python train.py --num_hidden_layers=8 --head_dim=64 --vocab_size=2048 --init_std_o=0.0055 --init_std_up=0.022 --init_std_down=0.00225 --lr_mult_up=1.31 --max_grad_norm=1.0 --doc_mask=true
MLP neurons of a small language model. Each row is named by its layer, matrix (up: input weights) and neuron, and shows model dimensions 48-303. Each number is 500 + 40 x the weight over its row's rms, rounded and kept within 0 to 999. Numbers have three digits each.
After each neuron's rows, "fires on" lists the tokens most often at its 100 highest values on Wikipedia text that the model never trained on. A number after a token or word is its count.

L2.up323:512504501460454443517436527526549495500560495501479489478492522483484509584457466489420499494545481506466539526423425543464479446550519487489511505474469505552496553470502486505477470519575498579487515498513472539445470443472523523476439554445557570538498498449506515541519520532478515597473510552489505532554537529529470541468437509452456532451508482532475493468535473546480513455416431478591533522503557534551562475488500496509505496576522468446573472529455492530449503446429472524489490480537599517499548558469547491546485541529487484520447518500423537509542404519495480481509490466459529538490510477515463494476507422481540497542467520510451444510510483419551531505474487577491495566475584513471443495440475491524526416574529589500525444513531521475479485565484523
fires on: "er" 17, " /" 14, "par" 10, "th" 9, "est" 7, ":" 6

L2.up1709:563440551534413520515472453605498488521485497499559502526501461549462567362490529502504429480507509595537533464443502462468579502439449515558531535493539506480516462556530506533462454550484493507475517542539518519474451548502509475532539524576441477508495546484547510470529439474465463495549470493431553473481546446568559508484421555495551436450574466494497479494511502479465522486507508465496454529457548487478470444526503483492459404529519533529479462479542484485540505496606548498507551446448462457516499449530469495429463564564419497492506429530526454498497495532528495537482491455577508549516576510506549466545449494504502423510498519519543482531502484494578527485541509497520461502532478429467441466505537529491462514497516487534449527561492503502562493499440529
fires on: "," 40, "\n" 19, ":" 11, " and" 11, " " 6, " |" 4

L2.up842:479469465489481515529534444512594509499487562453516519561486511571432527573495519451571442486486481582498556448441429487526507485499488476483470507479529490421526463515493474496491509493418462520542497482497472497578540455515489464579457507512501463478482467521549389461520498570492466550517494544556561504475469451501507434545543452527478551477552489507472560528465525499474549424534542525514502501501518480502468522485484440492508496436554404536453448545547444441523533468534487517473554464499495524516574453499496488570469450445452463435554454482496501468492541501453504533432486474504499501502546499508454541468461505587454515477476477481448466508480520498508513503468520434495537466446494557495536525460474469483486460518531484484509539474520480496525471541512523
fires on: "at" 21, "s" 20, "ist" 8, "lo" 8, "t" 6, "ar" 6

L2.up629:513530519489461493434537510402482520463520444500460533524540478559542530499444467503506468485494580462482476437529469448422465580511525417504523509485500503496406523472455564460495491514482459562482493450451480494481449490494505521461427494449484470435514458456568515450565480450552492543502474539518458500472539504519518518501497534451526534487590497500438467509557480503493524564529503490459531498503542519535507510570498506527466514510430350474517489552489489543522461506541569478559580568477587469502485569462477543518526524479495524477554443447483520498523543511524461488500521574515526427487500432510434581506545552416411541535483507543481516509586482524506487535559424499536553591504486513491464496494525485465483528439472488508531550518527501481550460594523488
fires on: " and" 36, "ough" 6, "ing" 5, " as" 5, "s" 5

L2.up1011:496536511449510480461441498537509459515469610461512611516475485503568562532498489526557531477541541555417485524424569483462496436508501490539488510496485539468508521440477398452469535465490507565510481528544477521422459477534462465504509458502517454495439519467540520515487556499478435552545554479502462516472574484452540552481496518488566497475507495532397420536507493509502480498464482505501512525499469525523507479487526450468457427492583519433499511495489457515543464448468466519484508493483466527424485557483563558415410429506479555549511580579473559548567495554526510422423499533503529543515477550503520509518462533524484519493439538452400444552537436459521533414454469477518491493558514519563443494506449550530532459484489539530489504510460519531464575509420540
fires on: "s" 23, "ri" 18, "e" 10

L2.up814:490505489492489587459496490432524512556486552557479470459586430462583493535497454524445533489440505542514483541553481521412511509487498480539485494470522529513459488448436460421515449472455485549482502572471565502476502577476524477496471535512469497511554553462481528567478498505508517503433520527532451559508453540549495499540417438475480486471490506537415464583574481430516558452479476472514476543470507507463486450471458477584477458489560489514442553557533498448538514583584485426436528495522494568592526487555492516459546475490497526468499445554511501536522504467465497515474486517485450504427481452397478452500459468480464472516542519485449559580515577442515496491417409536490483516505470457554555523530494509540539524520532544565435484418517494473499519508459554
fires on: "d" 16, "ed" 14, "or" 10, "el" 9, "l" 8

L2.up1716:432462479540529495527479491593517432493487509505554546492546463537507538447535498607487502466447529503533475447477500528470507468517471489514535445536446446466460523613552500510466516590517524467477534499609501462536485461539524547436528491543428502521475511538475501525509454416563501488508481515506516409552478421466540509502499500490483527525546585507516554527517460509578547491459555501525422481501554476468506479491433561505485473572432490541488527505492567431536508455473547610499515486472469565491495509467462471460405564513535551565451485465442420436494464451408472553510430594446548496511446468532548513484546512487521510487423447501493524485465554496496520496512525574479444549494473454427541516582516468585466477512492539536456527497561441519583571527559537
fires on: "b" 21, " new" 11, "w" 8, " club" 8, "old" 7, "ed" 6

L2.up1723:465538556509477455502518500444476552463471517413543476520513456463478520473461384527479451576476479491551520522573496503537520484429524534466481484527447487463509504535465495509483515451516462543444535499439483504468482499507506521487483506483483518535514512456501454476566445528497488537484546507512512523507483470456502449512557534519424519518545448545516513511482441489465534543469567505502437526499558504454517526499527543484500495466545452427578466447538465486527520507526451521462395502558478440518532432522466522447416485508476482463518494507628549419537446533487499507487515397503478543502530471505560453577508444466464467528497471496515549479437558480460439514539479390523455490529504525489430495461500498468470486510419450498495391621483503425521406466557537
fires on: "s" 23, "ill" 13, "." 12, "F" 10, "n" 10, ":" 7

L2.up425:443486460494407494551466516421505540468530468441519464443536521524504445500528563480510432553521599548561500496502487518545490520537550465529411525488565539498518536467470456512477517496490518516481510472579511522454458505535551540473499498406490508555495459484473526556544489486450551553421512538462563479561481489485512492519580520537560450503492501446535438502482496424450514448469502419566429510466520551468477508495508573435517523529464520517456516515524404455495451493548485560513523543494538462506530457548461538520535469468401483469460514559488530516576528479477523519419468492512560481578454451483504483503513471483487470499584453538562486539493441470574458472564496491526571555524467514521557475557494473491598523445529541465549538551485488524533472490437473
fires on: "." 52, "-" 17, ")." 7, "s" 7, " |" 4

L2.up2002:599475555543488546498497526492476442530467533477477464527513515497493483474471536532500430538505504445487462551514473474457454467449519515448458510576454546410456448592479557533541509508631500586473454535482522518516471463475499502517443498577510538510550549469482542495401461493511512528486590479527530512456479488576487517455444466569515501520476481513487526453526490503474451492559419592482455524497537481482493585475506460429408579514474412453509498495477533530498464546456449555518530472477511445596512508479529405577580449561465498493483495506570486498509462443499520504481477540562508505537427549541479463512501499531438504543495520396450493450546501506506542483491507536503503498503517500581446477467454549526519526487503459497445507496452520577539483494499445
fires on: "x" 15, "est" 10, "ro" 9, "p" 8, "ain" 6, "f" 6

L2.up57:557500505416539497503465506504519451551513476494589510509490536426503529472522524518500477503506498459552469432487507546504590549434501507497534514487488420498524516511447491455437523466511449503424463476557551594520543523519495567462515526484462506459480485487456462559461480501491495480507599513520411498516571432515468453515458530516502511439445495459460529521495508456516552494536469498466506474516477447478492508455479467547552425526466486441593458507453541564469434461498513542513417525452504477504481468513482558518506465475570430472546462479535539477512429508457554563519499471602514470531515494500500391491479497561549503517524521514502535472550452541489527439566462517473528542539492488489424440556568540479486454503565491486502556570513468455549536454483520
fires on: "-" 29, "\n" 21, " the" 17, " in" 4, "me" 4, "lo" 4

L2.up46:491490552534518535535496527467530466471463448487479512496469471421472404509515483507498493421478485524524458512543528554368439526449455469487531512533501582512553482537508509475495545499451451504506543515507541441520537505472474401567449471460471564471452553526424503498518475475509493481539477526438489500544510502509442502517511453501452483531549490515510519512551539489512501477466498590501506564470491474440489492525499500546431522550547448475571509475487503514508532478491506468602493414440493476483476478519495522460503520495513417527523467514457486489477500494535505486529467505504444480466554512501430555472428482555495526475484536392525536553523495543482462497444569500479569464543488535491403473532531488510492523363486527575446572513549509501505454441491459
fires on: "ur" 31, " form" 16, "mb" 9, " name" 9, "'" 6, "it" 6

L2.up747:549535473559521481531576482501532497482523416630482546509458545567521542525508455527563499545530525463467591446550537543546442492477557431464479514438494534486508490492517472544505523559455510523418443527532509529499448481534512437553566500472513503463461483531456431524456524471556555466483474513441515509504444553528509503485499546534574541494495544454456507464537527520469449486495496547516534476508484494541498528440505456435530579540484489560499450444514506496486475492477485531440466448380443535535405543542471495545529478573523435465453459561526532536493484456572590536441563525476560386473503435472553415473583517414484415518518509513545519476499462471441461511439457473496480472489459518434477514458556526516537432519492594566462466504512437470491545468510460
fires on: "d" 19, "c" 16, "b" 15, "g" 6, "en" 5, "on" 5

L2.up2283:438508463564485480520480505520462541507524531416476425520507519609472510516434453452485434504493476521530449516491515478477526506523474448500448514500439504458500516544532526528457475385559476487498510548519457500456491455512446527617469576548508454538426555471487486482417503491570457560445479500470467531460429478510433486523428490455465493495467406479527469504514503456531487474532597499498492499532470531549509516538458460428466528493479478439521477479509528425529536467562574503538537497484441522520539483513540485475503440531505483408559515535500486491481453481462534505544505463465462518587519461472506481526551457443562461557547437486476488510552527596520532460457594546527543537565457498534527518421459474527525503493496565472502562495470530469543450523503423
fires on: "ce" 16, "p" 15, "op" 9, "co" 9, "k" 8

L2.up344:485483452478550477459438445478518518520461522502434396516565487559561551492481530464480448521575554501505480487515493560553414555489498468533547456440487533472543496503534559525501569498456523552424519548455539477526433466569491452439472527523455440491497534449543429541564499527515584562531498533552511471504526508435509563494442545561497439485453510510485571506556462460502522515487537528553493508506644425506479555535479607543531517510472443462417546489452534457469565468515488537559544508497455541428544503497386499524580571439529588487507440520457476471533500503592501518605491498440515540544491444438516478525516453492518512500518455488540496508540471550453479478535433517513490476536482532487417549501475487433485454521491509477472548490452503533542508511458491
fires on: "th" 25, "s" 18, "act" 11, " as" 11, " with" 11, "ish" 5

L2.up1010:447571481481513427504489465496441368501506467524414598504468437497476507480547537537478483533496513484459459510510448489448458467470477489588464470549492452466448560558520526521461399444483487447450475525538533467481553486442519531529512482519436549601479541539427462571434428506525520472584491529439418475488462545477478441496531529532483423511462516510555509545446515579542503529481478459542508490497484454492449472542569525442506587507417511543455514523475517539441476545521501517454467528489467439573445533484527551452405493448443464575574515540474502476454431504516529509445550464500478489519503429535430530505529504481573525503428522472574487489531469535481481529414495540501463504460526476438513482586517494507487484506486541452533501481536487469589434502477524
fires on: "ub" 26, "b" 19, " band" 10, "app" 9, " club" 7, "self" 7

L2.up1685:568497481470487442418525542466493504477454582485477577495553471479595498501518473537544432455508499424585470504489518521517458521524533453484432525559522458470533478527511521556521498530511507537463462516484543523469501481434494623445517481411485466443530514499536567515505480480489509514576491483622545451545512506540457499549541624500540467511450500548449442492455440487507527433464567492545529500452547471484528536473559428497505474516419475531472576526477461482530445572495539410460509478459405531486506434508514476503442515529522472484521513579540520493485415485538501527504489583495475469507483489476484504503547482514502480444480578469535513493475480527439521537534475505494450507510528527469502483495495521562507549451487439516489485495512499529430524441556596
fires on: "is" 24, "es" 18, "." 12, "s" 8, "ca" 5, "r" 4

L2.up1262:419498514535495545511486513514485502453528483514545476414458486491517478425497553478404497461533548440536486487501514467495451506529466517518487496456492526441522489534531574527485533485422523489439503529517581466472490590530494558579533472449450463516510465454473482536507423485467522500522437516468455517451534519540521567459487484496511513504476398528536488478468536449451570496574438471541463562510484479502590515499510521513549451528487540482495511409603514472535487432504469464550470544551425451458551497473548444528486441464491458436435564506453485424521525494495547555538420528503490461554577488519498473487496535606545495543486564493482466474575468550497547530499453536452524512518452504520513514509481547505513483480568504483544490419426505500550512505462531
fires on: " include" 21, "k" 13, "y" 7, "ach" 6, "f" 5

L2.up1105:460532491536510541542390515485485496527589530460451469520426550530454459457516572480485491473418495479536494530451516521553437586526493509462510496539496521537558518468449529550414530486577500516480516550404475447529468589545486514530562497509442485484437541520459510452547456558473595459466520506479549550492513595512544519505492545478492495506498520455399565557430512457522484535556513458476521484556516477407554511515513447475535504482487488466447562433500527495526489495531496509462492581521488559501504454521553497489424505543541527510542507517488471523513450487553476473472538471466504420505446554486460495478469508544479469477484524532590474401531531539477550497618485495528467478529519543447553518486449495520495492443537500559500503434518437472480468490419504
fires on: " L" 27, "el" 14, "or" 12, "re" 8, "lo" 6

L2.up1758:503473571487506474501510474445506523489438570476527491405566538444500530481505481494556459500454485485499440536478445473534519506427512418577490512429460504525511543505530493551496538587476457499550512413471539554516514545514493481430528510503466475484506529530475452486522516505499520493561498454523431514445472466498425542508450504479519581578563502445455502480496484447525475495487492508513468519470505600519460548501499504568565498535580497506493527509572477473500438511481561466531481477439440511574459504505554484594407529488521491522533493555442481518557559537507497519525620543479511457501494539431449416470428459426535535455464498490557491463557503501521523496536552483523499492479489507492486506447629487517518487506483561506493564453504563585551516439485515
fires on: "hi" 26, "ha" 11, "ra" 9, "han" 7

L2.up1627:548488497506519479534441488596532512481472497515484541481487560502459569544524559516528517526477528545549581471539511452538484492437503462448507484526493566501479528514468522598503400582446512473525494506554429492473492503440474566476506557513519507509510500462402499516502470429534420491512551443482528545485518467498588533465498501563455527579515467436510516583494562491517502437469472497543447506423474553496544551516505435513425510474478470553488487539427500492489488621500560475545484497545532485490481479508479555468471473495425492474534471513503463508538465549545454500512466576516427500570492593471446560538492536489481486530490520533522546551518535509459489520510506528412490474533491459500572545501567544437527455484524496459540523474474442458526533472440470
fires on: "," 32, " of" 17, "gin" 9, "n" 6, "ed" 4

L2.up104:439477506521532528493566488500489454483523502507584488498526543513541536478564500503527491482502517581517482430388504567438521593519514461468393458573434555478550517459493508457420532552459445464552535509488510534515424459497464591447597503474484518430540517557563456452473470488468501430583451439516523479482527549498460487501480601524526447509506619438450445580494403537575496505552471533439455509471519487465547546479502474508483484525455442417473505521433494467551461440505483542559471419512454490523504514514546506543457488545503570518475471457472467521449518526486470536482566450501506505463533477496465474488529487387486525513536500503492538525481523490518524560481552524457487452534502470468463492517506474506557529471518536532554512493441520488488449537525518
fires on: " La" 48, "e" 14, "ne" 12, " Lo" 8, "de" 7, "va" 5

L2.up1233:486500496434488512479526570470461511424526488546519539554549437570471482501561487505527538530446520576542454475481488574501546501424505461562501504565483512475501503470536528464509530544505496516502528470538577496492523434480481499489407547451438484551379494459508445471563464452474493467484501437500510550438514450529501486486516519524490588525479437426481555567523555526519483583488532462517423399522470533491484511533469575545492532533460477523439505520420490489501586560519570529498481510506468513487573480564566576513421491466456442520493525455506511520528471464464445440510543504470583497517479503494546425458506432566487497468565449484466518441539474476558413573506523566537541524478473507529501478484503426500482521483460468483479516528455495473488485546558471
fires on: " the" 40, "ed" 7, " in" 7, ":" 4, "t" 4

L2.up1535:497495550536474420566514476514506483529561483539487462523481536484479529567504520527455520504560554522542439451525535500474575517475538490427464549470483523537450508498525461565530544504526486520527525518529475467449541495546462521512469538445488501539492495535428465438541492535461443462539532511523452530466538457530451428450491548526464511501426525535460508458427535534519500454512541516477462518478504500451502552460500422486443530489436557496565462521460489503520510507570481484539423519467454462508472535472619588552458499580436501548494536527485449449520461489543434449505539581504511562496473554481575522531466479505550544547462520539479444498531547489429541566493445468432492459490419497467511509549440508473499526508498493530469533543472376520532523401489468
fires on: "ri" 51, " Bri" 15, "," 8, " of" 6, "B" 4

L2.up550:512535508460551486469540527472569547529479477565556536480490470493491464514524455440460499496563498444507491507472556535530514453527514356464368424419547488541499496493536527497512506469530546494441524562499473473517502513480443535548523549505470528459555492525430488558533513550516460482565447513557467457525501506531494547510495506599453459475472495424448494474508506559523499469403485507492518496473544562526428471466513500446462486503497544419489446424522493497449486416494545544433391413555461474542483540443492551555538497458509544516423495519530513555503498505492534521467480579506553478497478484451467527459480534509453449488554449504458492457471486505510487484502511454409598485489538505465534509526535509512544545468481553522423499454493513499517459352519448
fires on: "-" 32, "be" 10, "na" 6, "mu" 5, "u" 4, "ha" 4

L2.up1136:457461446438538476548460612456480419509598543525455464510527478460492520525531542452554402475576531453576520512447500550456504616551506479566460526519491421527419454555499513496495486489534451547443556477442510508419481466535468519490523516533536497473429519508450519546523476570465534573533554511489426468467561563507535529488495524476480474495481448511492476488487523576523496544568427482590449488549499448425455503485491561519548524476514517490510477509459560540596496474431539525484461503438465457486496502472569493477491529479463447476504537543509517495473452522489453467522553496473543519489539445509516557484476513477503475504470452482520502519521521507451539525390518518545492507511492497488477538393446498475597455573517570459521561449480556459487422570505459
fires on: "th" 26, "ve" 22, "ly" 14, "er" 13, "st" 6, "ck" 4

L2.up122:519496489535499493526480449475486534508458501430511549436531405474480481552484538506471501422512553495532452488511540449481472535559530531483443482489548492464517503536502527466482503522496466458502518519538495481429484566597524560439600570453474445503528538525496474518511482486452490517538474528535542458469446501492524583499503522470496472544594508477418532567535446459469495500506536481495479432460496460487421511484503492485487495491464473530472489472520453469501434524492472497417532483512489531492521518470480487543466426431464520491520564544479500477586535386518465552480498487553487510474448455447492423466501522507514508472434548508538531554425587513526514494635493510545539559471515572548570502556501479569509512479562424537546478547472550472496436457492520
fires on: " |" 75, " N" 12, "s" 5

L2.up1840:450502509474491527548497473392533450567434548540463547481456530436416519460472486451478510541523506537462521557477532500514520507533560483508486451502532466509491519507491517529574505498445528456428499539506461452511469455502450489436391500396504520430439568468555483513504487527524542497516532544466429514497482553556593493547549534573567519480496436504524559470446482530537483478529437498417552514567552533541462484531509546440548461599436474481458574537479549526508502512461450500462451457510495472471467533462513450483466529463489441498562492479507553455592485530531549556523494546511596413524528527474506526560550548552539526522500487481467514508471417487523529409498488559551498539560468417485514491480542528484456448434528498529514547442460475468509552490558466
fires on: " |" 49, ";" 6, ")" 6, "u" 6, "t" 5

L2.up85:574468429569492439528390478509515454512499443506538470524455453526504565479463459481409546495489471493546541499543509526521488543428449536462456502461497551469540521516483519574538423473518464474496563551546473483520528541489542388532518506475541509454454509524548546580484496518515518496482558497411523482547467544532468511471478525483441511454596461424500555547442516510551450508462510511549499593511525562481521498492553471508560533512495477510484518468522511509471479539539440479482548508548485584575490499510551568501554514499525512473467494510508513479445485459477552536499568501459543510463586484487469487567537430479500487481444526593529497453523520517491426487499477466587491531458486470410537466554547519466462456549539485517559540476424500494478485439503493
fires on: " " 41, "b" 15, " 1" 6, "ical" 5, " an" 4, "g" 4

L2.up1399:535493425510468520460497469520539494479558522546494529505543395470533500495464444508509524490543450510475486494470431526439508541487488507561553507594541455541525422515516475438468551506485470534556510494511542513468527519547507456505594459556519478548436519453528505544486458479457551546483530604466458557496541576547441519487502516561515522505524486493479387536490451521484556485443425471465513463478520513510518538495536466422476532475495440500564464564541451467541444477453486553478569570591500487499521433488501486504447486469494457465500504442542593502473525585478448502569505552427575505542484492454465547491491525495452525547460505495500534452470468514482453439492561501573504553527484539498467455518550493493486452529485515523476494487499475493488497501496567
fires on: "y" 22, "D" 20, "s" 11, "U" 11, "R" 8, "e" 8

L2.up750:496504498499520485442391448571468479492446551466475502464523498549498553570508553565540464585466590541521539500467488511492468571472441524463449470477476572528533463456517527468482515473449529484508518511483445449529505484480475515517519430485545513405463506529504461558440460582535453501555511559492543463561426521481511441543432562488521521486456504550480585498547474524544559450450541453489501451416516526534518511427525522538521537472377450494537554467456547553480477490478475502604514466488518518426578594496524473499484539430485508535525524517465456562491524495522486540556533510440555466500476493462566620452509484522496478446474554477446493499501546426507418463469554534524522448456512521444493518487485465525504537516415482469488418485496511493449471489515501
fires on: "s" 40, "an" 10, "n" 8, "th" 7, "ing" 5, "es" 5

L2.up2142:575434488578484414522470458440539503493418486522488471533445490488538549429539419544491485566469461503511474519495484521502589538457504406548510508548582488463444470521527486506509495451494512488467452483466470504450467564505437529575541470512457492523447625544504523435536490499480492494518467582428475499467453548532492441508565502535408583448579479486522522530466565434521500493548561421515443465503549447494500460501512491506504511447511502545549531508492540478561567522514501463521510494527589431530450453454489485519478504448540519512542493474468463494411495458611535471508462433498462473474509483535507521498547465466531484493481477534506500566523412504569556430494490496517543501511508488513448484543551612541492522482482384485499445503519518527506497530488567
fires on: "ist" 20, "che" 17, "00" 9, "\n" 9, ":" 5, "ade" 5

L2.up510:497505553494561494476494518458440470495458563528500515498522450527476525444545447477457499556481520523431572481493543536556566381535458519456472489544470542507522506470498482445494454473467537551507480394478562444511459481567541553568484512519494489473440531477548432533594475543490492434507492514475523544487470524488508471502561560491408463495463510446462516504438469533427525435448475565576443497520526458457489526441531588488538438500520455543462599543464481482459531470550564467456483517489453471464495461534521537581438541508567462518475522564485539538509480491504525437379519474519499404494461474510410514473529436489448526461482501490457564477525510495488454568506482493481488510573555506482519466503515627518439519518494565540488548495512519498546416475511486
fires on: ":" 53, "tor" 17, "ed" 12, " of" 5, "un" 4

L2.up175:599472528504447475470472505438529507471556434499525467573463541452454470488498463479481494473531472493557579525431492456533465515394461482533436527506492557592472536427485496475550522491475563499511460550605519462514524447501421533523465554587507499489495563516503576482559477489516483435524513536478450500499472474548496478483466514520486530444477548460551519474498573472559484486481483462462564525505486483471472476510490497492519555474532501492511554486538475579494495497436523507482446523469554454438525477405519444556480470483518536507422449513464477482555448504567486498461492502507560433515544543500603438487410478508434485474483426504488496446500481521579507411539499584465525548528460521495474512458485515507551432480515434524491533522419528546463548515494436
fires on: "\n" 29, "al" 9, ")" 8, "t" 5, "s" 4

L2.up1533:401512529517500543467528507456522474512514531473535512474591452469497503478532606470527481538427491443582457489491480477571429512521453474503464465518493550445542419495536523514497504496464417555547508508456461489499388430472443509497566525468505496552531523556504504445630520519575459464496464487467525456477514431514486443476518459441546578463508435528468481586508474499532575538603417500451462504457523465495453507549531463553591532551497443538571487498522468446513443505532487540562529499455494537627506494513514496487455567550541499542493428510486480509475544539519497501518466505523517476530500522511503436484535452474489483531484486536445521529489519504485455488511477425498515443479432534460456475531490476449495515522496523520457510493446478503456549545521523
fires on: "e" 61, " to" 27, "ne" 5

L2.up1350:460424590524441476468473462492489478502560531506479474419589524532473491635472535519402487461491467519475466512553473499462446468470501508462504493517612545466465540498521536484395407501532488547495560502466474498483482543531514542560530494505456453538503552456530516384410461508501561460512451472516516518457518526513541492488495437516524419525537488486522480518497497530471541470468509510477478531515431429528528413568526562557465506475540485482489463468531434467539496514589540544509536452400456481566504550518463480532488490476510464498516451524545507534439532512526455485465529494507482470494489437523463529514524531517532541540425436510507500501465505539495532495507455561558540464486416464545529541426486490436534476518452496431499554516492509515485499510477461
fires on: " up" 29, "et" 15, " under" 14, "k" 12, "p" 8, "ver" 7

L2.up1989:503547443511481500528518560556524471455514487513463499527608520503536477495510533550517423412520524531415560625480522442536445422518506462514581463480438493487430454551436496564464509466512477513491539434490471476481460474439474484520436503464476478526543571565467502480533484460484499523447481480450478478463522594462584498488499539479467507439484527468546562548571525496528475469445481529504450510490521520482506530500525480425565434519487474516529482467473502521510471530494434525494534485534559500445465496446540544529484446520527529471399609503410510478491527508540489463463480482474521508490491517522516508482445547549508513480534495499467501567490573563465513551485462464499494586551533512539492478560481505504571426555422488523413543482454560515506432478449471
fires on: " " 27, ":" 17, " |" 12, "il" 6, "n" 5

L2.up9:522503541525524473441489496469531477522492537551516501546511530500504457478423514520506561515458462480506443503468480462596492558520544507453458518573558509483485509435426513488554534485461534501576471503531524527504561486451469479574421527495496520422416496463433529494527476507532420501493476497495585536511520453544479461523504473521461551553468414539462492492511483509463555400571571462466467516432504437475524547500482497463528472537483408476494521529471484480466567475461503494524463508513572520482458448490463479481521548480493548442549474480546545544540504550533473511466524513472576587475542516555514513459493452562546478485450470514483469493535471529441536520403512415438544610527518504472487491406464542523432433484537490502519426562467512374508534522477505
fires on: "f" 19, "et" 15, "t" 13, "ar" 8

L2.up299:530540493534483501498487496534480422502512531461502557459478574583505536475508561532491556569518511444406482522451418475423510506471481525479524566499509486421483469536399502512487541458569451533459535434517495490528507496506477507535424511487478577448477593521438538538506516464497499508521489518500427510505469480465480512585503500493540513537491550460521501509575549516555474503502476530471482499432520486463494590504476477507489508518518521504576523533430604406513465423482470522468498477512523492501475487534548541509546537489480422493526491540472549553519528514512464487542499505410566501489441551476521509506501515540522478526468508364502487477516540457480515561546503467478511488478558563521515413506451474386550482487540462458436507429522550498514512505487497
fires on: "ff" 29, "x" 16, " (" 12, "tt" 10, "." 8, "ro" 6

L2.up1712:578504452469516515487485497480467446433566469395518474486494491523536468511558503471511464541560486467487484533517535456455464456498480523568641518456481556503505515455487496478466476538574604502493424474517477435517529471499526465518530519483524474509497543468498466513497501532464440545578422554564457484475518409445510509550530468455461485522426566500499467585438544452492485565549463476502473571431545546463551534497475586504518530528472451490438535548519479452483515511513467471508485511496504527513488506471523516481472431476525485536512554491590470523531534511514456469462473522423438597477507498469505510585489444555532552448516471512519537513511536503489496556413529440509468515502518407492537494541504536560536429526432515502475470510485513496482482475475421
fires on: "mp" 14, "ig" 13, "-" 10, "g" 8, " Re" 7

L2.up1676:574497555475506543506471475529532494465552572454513523547509502538499494500499482448510552525529490372479495485455531561492451532464507497551451547525455525455433514586492480519506485460429484509484510501452603490442461543574480554525430511437516415475525498532487507475502477549586563479510518521551409626488405496490512508518557475515550453517521437496432473495592469503468488507555470544439510503527473536506473446525629521532604461519462452477485518496483538565564537452475496497504487479493567527442482456538471498481507505547533470507503468438433478491557501543519534445485523508441557541494536494546476490499538483470510483525479548479438514525491476488492463448466449490461460539531426552533492595419514541548524470444600487544423459505492438543523501504466517
fires on: "o" 34, "t" 19, "un" 9, "u" 8, "a" 6

L2.up1203:433550438509465568510563501502539466491509482496431537570524456451431532571493591480503424491483549489508484469531514550462563480420437477535526440553487440461559507490463488513445526494502504499482504550465475572472507525478490467439475591477524554452507538469521493510466487496508413492569533496485644539540444521454534466568497494429431556510498460460513504497478516543513576458473550510569492477467501484427509520531501504468527542474473499501468475485485516451586559439512478470550506471485454483481532481477435531503547512487491481444563448487524501476540497523519518548488510456487545508513573537509585440579494494612444498454556566420523497495505573469518523493471437419603489528502474555568531519486454486566561514478461512508513502457528502471539439504513523
fires on: "or" 25, "n" 22, "ent" 5, "y" 4, "se" 4, "s" 4

L2.up577:531580465591491536511438517556507421475489514463457453436483528479451472513549436536447451491503516416462504493435506512502520476548487524450393495528523498563549510520511506613491513510491536480510469489522459432503509548515483498526459470532477442470453559467564436465524482505519457455585441485428610541476501549492498515495491473573473476596465546505490538503445534502470609550482456463561515453538500484460512440576504542524517477573481480539488497507511481539446454503498446484556452454527516556481478443491484538506461525557488482506476458498449560546498407522467560497434599480438503515532501540405478423462525537457461487507457549484547472479455504518507502525475460486509487536560492539487530489562512487547504481564503407493480467489527437545452463509547542
fires on: "lo" 15, "ol" 15, ":" 11, "on" 11, "or" 8, "em" 6

L2.up2152:515532534535527457571459537535491484513492469464482570474490495518499422452483550489489544512611474440472449467576511523580471561511520550508507561483498495423423451456495432521568488494487500506563468478552534492428534463482521538508517504486500524477422526459400463524515472562431492513528495567528474483532574522519543451501593517459486539526562418514487523543453538434534500489525481487512548487532520517572516484493454508500440407548507510460434480517533471476413540585478495517547504598543529572504422555511509497560485505553523529493505449464494472484454501555453469463495544527444448546487504476527499472452563487458487480496470473496572501548517521480450488561501532511463527506508498447436492501467493500500541504532467507546496453475454413517486509489496495
fires on: "ar" 43, "t" 10, "al" 9, "x" 8, "il" 6, "d" 5

L2.up1052:510454555479500501552509517387491454580502485510436456466478468476500570569540512489507502546566587542522468522454469521475511485487499497500450538440513431457575450486490463474470507486428503527438468493552435451488449503498560502557456467479475540547482470433447474542448484436499490523504487471522490463507524437475576469489523461501467523424504494545469462507503458495558516536516466470485513512530516480502539522517530469559484451546505484496427476539541475461454500448487529430495482450382520511545479502528423548575488524529528471511517411563500581566495477531562470493493590431530461521545566576471547406397518510453513524548491503445481486489542499537491544497567456591450454566488482494571579473512501477530510521487555491472487567514503513516549511520495459
fires on: " when" 16, ":" 15, " by" 12, "-" 11, "\n" 11, " –" 5

L2.up542:497463424472424534565531543471489448429528488535462477564516497525555487519494498455447492482530583478487515500494507499434498464464559554499513494414476489440448481529567501486487362478492452485494477493497541432480461507454523510505528504456540505568498513442484436477619589495442539543489487504521501459548539475475585515516533542521496437498500524552518530548591441565539468508465472529542493468498543459476519522566533504489439430509497435549460472503585496502523506436513404466476437515506501545543467459528541533490524554527483491470471520489468520487478537535513476480495517534545451479421466444511472540465479545487471497510494535486406532503536463597508499539450518530531509562440435412485558529575557512513504527505534494530484474433504466569551528491548520
fires on: " and" 44, ":" 18, "im" 7, " |" 6, "ant" 4

L2.up2247:531496510496491441429514477493462552454521578526573498409497418451502433540521466515541502494514546533503547528511439514446461632541544474534463526539498499596475531532502536494450488493512572503549579480403531492531454461474483480560445505548449524554419493500575517512460501508514475478464496507475509463526524407510495464504519501494485462455473552415516452522526492433582486456533494430502462516481506486492483498520506496457518507496558512488475535515575567482529500479581539434480489461539531469480605548543525458499526544475528511549496527489471521505535487539531476504519464464541448555456456485508441524411479559473552476503463499497481501476541588477457459543499474524514489560563524560513530491600526525533516465515542567441458500487485506477461536521487415
fires on: "el" 18, "In" 14, " to" 13, "d" 7, " in" 7, " the" 5